config = dict(
    n_layer=15,
    d_model=256,
    init_std_qkv=0.0312,
    decay_shape='linear',
    train_tokens=303800000,
)
MLP neurons of a small language model. Each row is named by its layer, matrix (gate and up: input weights) and neuron, and shows model dimensions 128-255. Each number is 128 + 32 x the weight over its row's rms, rounded and kept within 0 to 255. Numbers have three digits each. A neuron's up and down rows have the sign that makes its largest values positive.
A block is one neuron, or neurons of one layer that tend to fire together. After each block is what it responds to, as a language model described it from the Wikipedia text at the highest values.

L6.gate175:099107155142144103135060116109157138139132075134167127154122101112132109149161062115149156073107168123142158107137082149092141177120189141163160117133137138169153062132129174090097148080088106092185109163146135206148108109142076214168137190131180192088146120131102134135143060131111144099064140092158105122122112110171125113126171072139183089125093082136112120123107125133133110068161
L6.up175:098120150082142154143092205133137110111067113101088123141052139157112108151085133102145110140085103040104109171176127213097144078100083078146152106096137120178077133138199141130100120104157119136144104116122169174119141099171163105139145106152164084103077096097162140091087102182095103136133111162057077125128147169097138079135129159184128140169188094128149120188107111119117041114115
L6.gate270:151217119121163153161088088143139098119071186135134152152169168111103121055069053141079112138142119210170083033122102142077097155142158090156082104170171130176137093128084126176106081105120105118166107100158129062076086135111085155139114064075149169130185112136176116102169148092129184140094163099097140065164131115125101163096167165134114152124138082154087148123122159147121128129125
L6.up270:078085147181113191153125121131115174141141162127214197129126126165108048140137132103137173131141143138112102152117121103119148190170137073161058130153131135115141098151071131143158103169086141091135134112095118121122101057117099107126131103143124131100140078085067077173165168148174117083130039119133101128092125102091150137102050183145142182164137169160162133163057077093191083179075
L6.gate351:108221093085112136125126115098056117165098175202102132130117136063103137138078129162074111172047172159161124097155164158131141157101123132112110166147139158128133172088097121100076139148084161154178131151169140054116149107204142112157141200138117183141130205095082073164121117152131141182139168143066198131155187147111117143141124172128090084095127155128138094114196160196118124072156
L6.up351:167091172158087148077129108106160114100158111129114154171096148130122133142089094129143108135177127150120045128127151106109108134186190188072144137118125090119152162138096120165144119071041140125155180129142079136191134102105115090123101085165080085084149153099136093151150100166113104132139102169085134130106133147171158073187078138132171103192139128158172119102140097184082101086158
L6.gate374:125133179088105132149150064081148206158113117172185107134143172125139127083172064081112105123096110146159088095117133102137164159124218101070059126115124155117047175128117144130147134121122168160093131096108097167089098095092132098111105134116129147177170085127127138158144191130117156095151109141072139110154127112136121126148138087078117183172145105110091162131173131077113124165141
L6.up374:105113131088053100091125083131111131141110141142172155161164154142095133038133144126118122135137141158116092101077093065114212146094116102146077140109127122114121136092113091133215083157115139100148152132104133081160168150143152070134148116185124115169180146125090141143191134137174140157102137147100173140082200073143139104118095116148117125155125133127085111131080050155173065177182
L6.gate521:146148141142121094144068178151123136126129142066105139124123111135157132067116082134160117140146102143157081070106119184181144132094160140102078133118141123179179133199110118151104086113077122091143164112128114077136198148165117091202133136122102191127148124065120102135136146166114114084140175110116098117134185120125103158168116133132131136095125138082131152133117178101154155039123
L6.up521:175142166104103036193092024102182122091116103120114118204161054122127154147113156130128094098150089133123122075117128121129095122135184090168137148149094133128140154153182143106160107108105123114121191063139107071149125134150148107122106153119171122161108133104066062157126165128141116190117127126088119103114146110167144188172131100115116101123131098061134134182143156154142069091108
L6.gate533:128143070187108130142117091105141094063140085119137172141170097122127129177188100083141127133149165167125129032124111146113134122089115131105128160155119163102136120116113107089119116093147116119130144138177148151162124085179107085122105149134142129167126159125117128128138084127110142128072121122106101102074120135135130088027234106129113091108073070073091160153153127069133104081138
L6.up533:114139120088203122092104119212166081159079121099109084149121137113124103081099090064125136161170117153089120115152149125043148126102150143117202188072108163130077042124131167146169139124107136115109148157171169129124143175135183137099151131132118144194119139084154090168116156102151121184110105167155166100162115121171123150198090129129130167114159100122118098137071123145147111184044
L6.gate578:151110135154171105115138124079165139138092152108138101098154087119132106158146066078146123092082111162126147105190108153101135146110094070160082080118073164104093161188115117096134123135120063122138138123130124091134171097138103147193088153102103145153182224151113102181053144121142167090143139131124114078139179076129070087180134162126021150101116114116112174123048075147181099144140
L6.up578:144136107100084096134069088105079138160088167135115185106138087180112119119087110140117169148160089093106079146197155181135128122177097180135086132136067148116090094074185155151084185130091137146171075110126068152125133129101165098109119176131139130152163130155168116113111157151122115108165165100088175180129082105099113163120148152106231117188091126105115090165117157111129176109158
L6.gate734:095079093150142072144167130143149115132116161090096078118160133092171097103162126094113118121061068127069151111162112102121099175083129146133170184083053093161139144160055147104099120121091103130137089157148082067132120097079100118154103074114121114143170129160126086162112148151098130150163112218087093158117121079078142095135178166144170113133123168093156162175089176128098124066157
L6.up734:098169100105121123139119122024110098152131165086166112113062141149199106147106140085163123163146117088121135116177124143143193136113142156096059107156134109173178140135099053094132174147107161122125128162097093138065160141123149100089102087087154117138080126111129101159151075162110148100144184102143150142122173101077170129149141131113126133164155114130126156093091092144183119097136
Decimal points in numbers. Decimal points (and unit marks like °, ′, ″, million) right after a number's integer part, mostly in stats tables, e.g. 28.2, 5.84%, 137° W.

L3.gate25:122079112142130159111121123134119133140072134100085125098118109124151148118119156090100089114136142089153102104144139041074122120153152101126114142105120119124135176078089062161180139112160109088084122105129098079106163156134111161165135087198059122126064147135118106127113077133115130061195094106091158097034079122169210122177117112077141159144104190132194103096117117173146134123099
L3.up25:056188114167110098173126095106146139184067145181145093132123137141099152091193136147208136051143139166097128124144096117108119138081102143154088117143166095114097168139155115076117146160105147138118064107125095150154127136109164116100136088077128104091061179142150117107151073159118137147146124082090180153070116106111119145094145130196143108136199140119116125156147124170132145055109
L3.gate275:096181041113124171104085109143134074107194116142127099086135121175082157151147117141122204154160144159125091159137186134142189095132148148180156162107152112110086165161109099130098176084134158133172120129163171137087117117078141128115141104102169167141116160177146154150130073127156116104144204124153168151117177077173083135119144135129125124155092085128089121120138146152143135133126
L3.up275:140135089123180149084139129084126082105126120118088084081161082117126147150151090107129189124186074176114156170129142116080166044159117144143100098108172072120144157135061077073183177109117129113173170161097129072132093106083114109108167131164119135119064131181125132148132142142142100081145102122132153160103105148176157084144148166159118152082092147150173087104124151217140135156168
L3.gate346:120114149147138134103118107160101052118112216075166187162172163135158107080091104187122153122172085166155132087062159169136166106139156111135107118124142101130113091161144130144145117155176110089104057155157093103085110107114102152096182139106205166134208127231129173121123114097072146175149154129129142173124131122124116119113146159154156064073082085127058128124056084139104116193143
L3.up346:115068142161098128126095088129133093122129204081157165202118174152178131111096113159150140151154070098128143132075186124154166089187153149112112098120086094107137121131138061156165168162152097143067100118113100120150125128155135119104150120151137127173172154199067168160104078112119179203153154156163153172156103159115146103117112101128157075091114135121103123097107122128093106161124
L3.gate381:104121114153154074146145081144147064136162163148166085121161143129108091130094161166074134129131128115100151180135124119088116112138125121143122084103088162070168150147101112097101090203160156127146130100088149106115124114110154081105113129139159129182183122133106067095069146127107121180120146143156106086085142093130176149183128109084108156185168186077140091103150140146160163136172
L3.up381:108130133130150155120129095103074043138031148159123087093147193099112140122105100112164154160205076198094121125137157127111101147052123117174170115173078133073125185147154154150120079063128154126116122183148156118156123081133141155079148135157140142154085139161122055083098186111155124122138118092147087114122133132105108162148149148159065147110142101072134173085130130180144129162148
Split-off -s suffix. A standalone s or es piece ending a word: plurals (persons, results, witnesses), possessive 's, verb -s (seeks), and name endings (Biggs, Dulles).

L3.gate193:115151064119134142123168116086150103120182062162176092126084216110123097105087091128118142094096146201156086119112064165155102125154088093114179160117130115159134079145153150115121114126149135158098139104155068235168107153119120125111145172136190135133082157114121068116080157148141154125152115129112137157123105168100165088104149092132099200098114131120115142143121106119095143141146
L3.up193:148137197138143108098170174115138131097119100126102126084109158163106188175115100070073195180122115087105086106145125118059110131077131123122142129147105113090105161165083171141145111110131136127142151158109166052077107105155102129138118084096074126102119081107195102109153097117126111096116088100102138125128154116162102190110124144180176137155120112162125158109161106123164133101106
L3.gate309:098132164090087120143166150115100180111114160091176109139089107136108062126162114122206129080094129102169139098076135137139151072148111128165125078115077055067150102169093106112121128168124111135090136126064095127110182034103120124155110101119179174135170132137202140120131191122140106126160114130085116153143140205040103087098132134074100163119078134140135128089092118125110116138145
L3.up309:119096147128126156126171141125120121150090151079103144149139097157158135134150156163176122142085132115170091126094143120154121086113144106168118146152187120068105100186131130148150147117145135182106136162130112121172163115173136129129131038149190152122165104076154123145129089127127124105156109158094125107143111188039152102100077134082122147099056141109156106109079174174155134190071
L3.gate455:156083123114143156139146129110154154107083134131135140102150143100130144144120109146129073132122115123118107157114151089131113084100127152132146170117181118092148183099065109174168113122166152104093122139112125073175128139116121150086129139126082090103075159089098098137148146127185113146205083155079190121102116145102219127139102133120138124110127183086182089105137143121078151066087
L3.up455:159148124105149126097084134214126141129118179142105161116093132098154124013091130121081128164191108140163078139120144098119137091153138150078138144176119176125165149181117117122164081103123209107131136127106100117121137088052125167153066114128125123114116135156146120143111172171141147134175130129125185125113109105098121129096123154158122165108077149112107134114147183122141128129163
L3.gate648:122093117119121240146168103102129205114098145153204163121085132205160128152148095100123094077122167142117140165117175102145124108124110187102127176116111087147127146102109108130178077171092124124131164164117131097127105164078168119120135149152108107097084110117132145127209107163104097074139104125129157054128095173154158141187088073087122165134110145084137100157155091155115077115105
L3.up648:125111115091130118159110149121145133129100158131156136132112076225118141133137132078144155169118081113129155121121139130129035136183204135151178122111156075144175179089088142146184102125097155132152096164079138134174138113130107114140087141104164090139113094158150165096136098141109118121097127172054157098112073148105128079150082110076147162112111154157121141086073169105126101151124
List bullet hyphens. Hyphen starting a line as a list bullet, in infobox fields, cast lists and see-also lists, e.g. "- Succeeded by", "- Website".

L12.gate423:090090115152127134130079097160168120191122138144177055168139161107145150135145107148155121100116056107174117162106108109152124151116102156125155073132134105183172168143158206094142171087133095149211119136160144114100109089159032120082077145107159119119126161185136111098094112193131134148106180144129169141164169139127120140085189146152113120151188114112177098172128090173153092108164
L12.up423:126156178147089108155128146145132149104140186135073147199112119164179121116078087073129136189163145124092120135161124136117155128143162108135117139174112184128140082142116114148132161098065123159183094105107138095121103112179185134140140146143085163189114170168114143112145112102088148149120140052162073140102164029117159141101136073123130152168156142098094118205126111159150190099156
L12.gate557:117132151169111090197100162138122097186144155081148056159165204085175097143076087094104084129150122147120133103116117142086146142122118174070115123110130095135166142148122140139088154104178103183141108139103154101058117146180111127144135132149154117163094111135133078178089127149084144148086184103100095106158139131120140082060163133123140096157093104136074086130129129096147118104120
L12.up557:130092127109122121095140145111161105158184117132176058150115148149140063075099140103133119120166104141142081104130116107163150147186113088177144178116121082161098114142122114126128121117161139114161116140125107153097130113090183093100103172145169149203118118180110146110067126093161127129120121083104123178168125180187096093100177147109122131118147123122087090151064101157192101074160
Pre-digit numeric separators. Dashes, decimal points, $, + and # placed directly before a digit in sports records, scores and stats tables, e.g. 7–1–1, 2.38, $50 million; rarely word-start fragments like des-.

L12.gate48:129143119107133155126060030125164177151147071117095121097173143087103111086072080120160153105144115153099186127140104133067065118110113179115128114143141109124088078116147153128134114122127102163094070081142160094120141109169084151129111110085138123161140106081155120146045111109145150169150171083138107073128141028096124147090117171163105090174142064113088087139171156155127130145174
L12.up48:100122131129092139096092123125141128107175198149108126143117178112127087125079107118135134148112162103178161101070135145156155142190115109151199097062173144160139112093100168077063087093127141111093125111144162102072086124181061150154156159138134192121130215133094117104114085081091118105114141129138082067151137137156136170076134149128155107157098140124117120213153171103141081098129
L12.gate183:111116147130127113104113113110169171128165147137150127126149126112125110081129099189171127129165069160102151154126103154154106133133105111116114127165116112138149110118096156104167100140092103215164116117152108055114137145142158160097115146128132183130131132135101138147072117089160103089143096162185105084186090114135095142101140143160133126125191177102095188136091126139179162092195
L12.up183:091132113135130135114134100147061099180115187106135060130108089136126153113084123185120114122146104070119139139161132085134145074167150135157112147158162099118107125179137088124133136113100122141113052148160149127068141127153094120137133133172164071107159204103156134162129067134127113166112098123128154204118086166119147076130132174191115123115111137058109154152149129185201156119116
Number-internal separators. Decimal points and thousands commas inside numbers, mostly in tables of results, times, attendance and census figures, e.g. 20.48, 19,395, 12,000; occasionally mid-word fragments like Comm-erc-e.

L3.gate336:125154141114125131111126126134115142112111141131132104185114137107127069142116133120110180133181048120135138161138153133105126117161149090085098138117154099169195110106104090122127138162100120132086083105165093079183175117142097081087174166139146090189111129208112170169151195202201193144082011147111167172163107154141159120068145134071107113080111123091153116102097112176155167181094
L3.up336:146124098125177116150121157115081159119061115112105140144156102206126163114156129133133153148193115116216150126136232115140153155114152079088167110083139184133119139102128116130126154113163139127103147132134116101158107167151141122116128107077146135163131115172148144115121131139187187154044146149115162103132077085197175145140136156103108145109103125170174136143123171139174140135129
L3.gate435:136052123107099141157161167139099179149129122175148132140173116114102127144180127133090077166125122143114112110141162096107144107157101142113105139109190112113099149094110054121163129125093126115097088095076071135141154157158125124105115121130114103142085160119063095124110142169114131084186102163152182163059110113102222157160087070114148128113111189049192136137147135127089097124084
L3.up435:043129167101060130172099116092054142209115133179145072121096062144117181132175137190110130065078125124139077143109107119124104167128119118136074099146117080148089154093129110123148089167069134156100142156144084138172163139101137112120078035109130136123125139064177141151138133158108150161138082092075130195107078095103112071113124126171144071168097122087146078108115106170158102071168
L3.gate454:185136160094053072136084096126127075156177095105157156115153152177118143167102139089138123104113088179120120136055119145105140046142137117147139159125096159116092131154098177088169156186159106131153144176134120178117143111161153171119090071097164168150162171115167136145145138091136177140179141142156062192132091132154134194131101105080204159142071055109104136136116162093179089080104
L3.up454:174135149128086077132123098107194130128135148144176183138187157196140126165070148115111138112163105168126090178130149120150128060119135139151102166115088145160115162100079173066155144173124117119135151143126125099119107141101127138105123085088138112157097182166118130144198123132175227131175195173177122176152066087172169155161069101086145107101139128108123144112153192138157086098093
L3.gate474:130130154083152130150172133101092137100138112091102134173115178128098142142111148117107118101118084145142154089176158077089115066141139111164139135099114121078158148085093094105133126111127139125094098106160100113137159165143135113079112050140104082086117124093139115109159114182193133133152077194054146168105134084122211116150143062079118145160127160136215121146122151119087149157122
L3.up474:045148128145083169151102177129131124146125140146098179112115151150161127140110101134137176061110099114154083100159103128094169099137132127148076096131150127130070153053064094130157141090115090090123074105124114132190135174099135107124116089146098095098202136151174089153138079172127072109098133151068178071086142155111155108179112132179117166114137118152134153049070131126114111115173
Decimal points in numbers. Periods used as decimal points inside numbers in tables and statistics, such as 27.7%, 94.3, 639.6; weaker on initials like B.B. and F.C.

L6.gate56:127126120114102126134134142094090112108164164067099114138155161170142128143077116117126084147158069115141095084113108132159076143094102145129126147100071151096097119157106191120128070107126106115134084149158115133049135122135139153102102113101112155206184188160140158122154151115128156149050089160123120164124160129101118089179182166106148207130147079160062156159083112155165201092088
L6.up56:095159114158135086106131107169119112123107080151171139106081180046092126134101141100176113099129135083182083153064127116130108127127061160084139164108103139105112019141137105121107108114166092143146077119210154102123151082157126139151073166141111101116165156115114071154105183104131137169150125161107052172106210145089162027123119100140139137159096158154116128110093102092116145148199
L6.gate133:114077155120160111111083147138132114103173113089142085119125121095132132167099103140125151129154155116139128068123125131107100091108071113160143115067138148077156070171139093124078135123099096144138142167174112126148147133154146136160131088171140139135139194155083139182145110096141130170041119159128075108150168169073091109136172125111196109106155079129051120137142180095135146113171
L6.up133:169062125107139149138128125083114133209160115125091147046064120146181126163109138139120090144119166115158107132122133083162146126164104121147092140137112132097163096137157143131113097102075112119074092136142138089129077158117124095157150165110111090104115147141119147161061121151092112069117125171093084131190153145078172107146105166163166129069149184104110085116077159098099158067142
L6.gate241:112125063178115140127125176090156076136104151083111066120129150112115138126142102120110152168086125136134126156041203081144095173144132090084155148077130139123161132158139140138138143134138113147131079106159084118085157066149170151192073169149123111108127146131118139128128178112119184177082121156093049150097179117155129073115133139104125120124142143095136126149116103085150140110111
L6.up241:137149179207072109138064106133173095091138137114099163135148089099168112193142157185163134093141129144155029186101138157111131198176136134118127138138082074163183097109105141132157134093145097110140165091052107109105152144133160106137143124079135133112145139139110193156186190122118127128101153073098116135177078131130180106113111146134170073136165117111124121136186128140165110162123
L6.gate275:083084104118142137121094117133165128072158085112100078125124126126140095070119126085175153139168103129146063094161107087070123102104156171100102118095072085087128094132123144147070122158126113135166131095155112102081140120101129136122164132113143124202138207147135116093137141167150148112132110158177128153136116082078098114153184152188159178117166078164090160168175159105134122094140
L6.up275:168192143188114127152183122156172179098080227163105143169119111151114140119117132098118138090172097149102091105117149144149141149056114109148096152163107148099153145121053067092131116147121182176087156069147134145138103064157040087159119099114090104142145106154120136156109158109138205134152029158084135149100103065174142134173125114116106117160136153092112147164135140130102137139114
L6.gate312:134151189148143137103153129154111054147157076084107114121121198091134149110106120134167131165124159036192122085137138147120121092190129130116121108153117131038160050191124086106124208110151080105107139083158141111065140098146123119161113108112183135149197166131125122160149146097044180139135192078126142122087139155190112148122119180148062120138094149118103195184128109097194070135116
L6.up312:142165118088091168092111121085133129114167036163156136141092200157104091159160115146141115163112070122097140080185107160158129092137113089116129100131097174096135115147127062134139154125093136067150096056195152162078164109114058162197082189158109123117180121152073122154142167125140143150102148136106117119123142123191128159095084165117107107112156161134123076139053067100143138159170
L6.gate401:092127120140132118119108110158142106110150143065136181165115143113171145170110115093133150169141122136148138110121101179075147111139056137148100129077136100141166048112146147140118109074146041092130081153139065058055119135151108115174128203145102127102158156150129165156104123106092131085144189110126095139099124180156093175143109175201140193171163091097150145095105073126153154127060
L6.up401:117080089106185121142119118094163095105142101098153100151112089116123141103175104110126151144137126096166066196058152058094142143112106100145086124134128173152119100183145137129144128143019218204111144109093102110110146168113171074138081135091147095169116169123198138083150123184152122211146166172082110144127096144089140104138109125118086154153143121112131165164100087132157185171123
L6.gate694:133150133105151103108115081155156117118164067144167155149129164074145166151186147120186158112080164141175149105159108105138196120145094107146186081122164099087108100132084194101104102146181091100195106104122141141134125156140130106101135162105179144149090139166154124098083128150133096149174110115093119126115156153201125133149203149120170124083110082139077138078093142144094110157128
L6.up694:098114112080100130203146050103115172154110153120155162089172094101104139131145123079177098000109123141166115194141116090172159134220098168133197174057133176081102109121106120107039144127103195114170150124120190192125158129083159113082157095100118156174124166121119214163096174117159108117158099115166149075111090086152097085131153119147123144118133101076131114140153181123125154131105
L6.gate746:179157099162104089081099105109119127204160167071137096113120159126150128130116103108126169142140113051100089126086082190139062126109173129093091180144099139139062131126111109078097094128119083112114099133158113116107204113127103112117099143131107187184151175197096102105098167123169096176193141145155077114100144131126121094145126186181142161174140130145079138201110144110146203108121
L6.up746:111094116115120123077119145114078162180067160111174043115128146104176108175110114063159108137169104099158107096073143113146100048079144106144104178124131127078152158111100103104070180144075129157065098120158118055110140134112163108115148148132127146179097141158074093088140168119167156166181179152094154105142139118152134106167108099136108170149195162042132128113069115131154190122139
Fragment after punctuation. Short word pieces right after a slash, parenthesis, period or pipe, as in m/s, medalist(s) and the decimal digits of .911 or −5.0%.

L12.gate408:157132156189154130089115103127151112190146129133178097155137137114161111159129190177109153175129122117139125126117144173087136128223129158045216141114172093111098119139110112123123116184105108140145160105168120099130143104083143120129127158125123059079132139173137145118081130146127126092164143111098138138136065123086125161145104102114161070152101082101118092117125077118144211087181
L12.up408:181131167167077148093149166139094159146198137102154111136156063095127118129160112142112126107127190135152134142119144147138160027160053169151111162190103193140136119123104132131167128147147106161061128161102130138155159099100094126120122145137160093092067092086150101144142185121072143157161129142122116163117136135120158162163140116110139073224128099078119131089109128146155174101088
L12.gate658:138138169112108066097115090122108148092089126122128122133151153069206121093078154161156053091098141111080095124060148133129142112133120099083216153168102128095151105186154087150121161135141096141106087148167182127146132039110068152124179134192151103088109106133151093135138150165133139109090098086131076126148124165173158055072109118124095069144142149134137117132146159154118174202115
L12.up658:133142124164076138130113126153099157121124135174175128094104063138105155157145119131139083086082178159111195132133141118071109135159137144134126111125102121161057113099192153110080119159173127179143089181168113166084112107085176117126160111077198146116062141139151189061111135062085055085132141144111159115147096062151120126156143133111138108154168144170171108175088068098144124173116
Word-piece and row-start tokens. Middle fragments of long, often Latinate or Spanish words, such as ti in plaintiff, cio in Internacionales, por in contemporary; also list dashes and newlines starting infobox or table rows.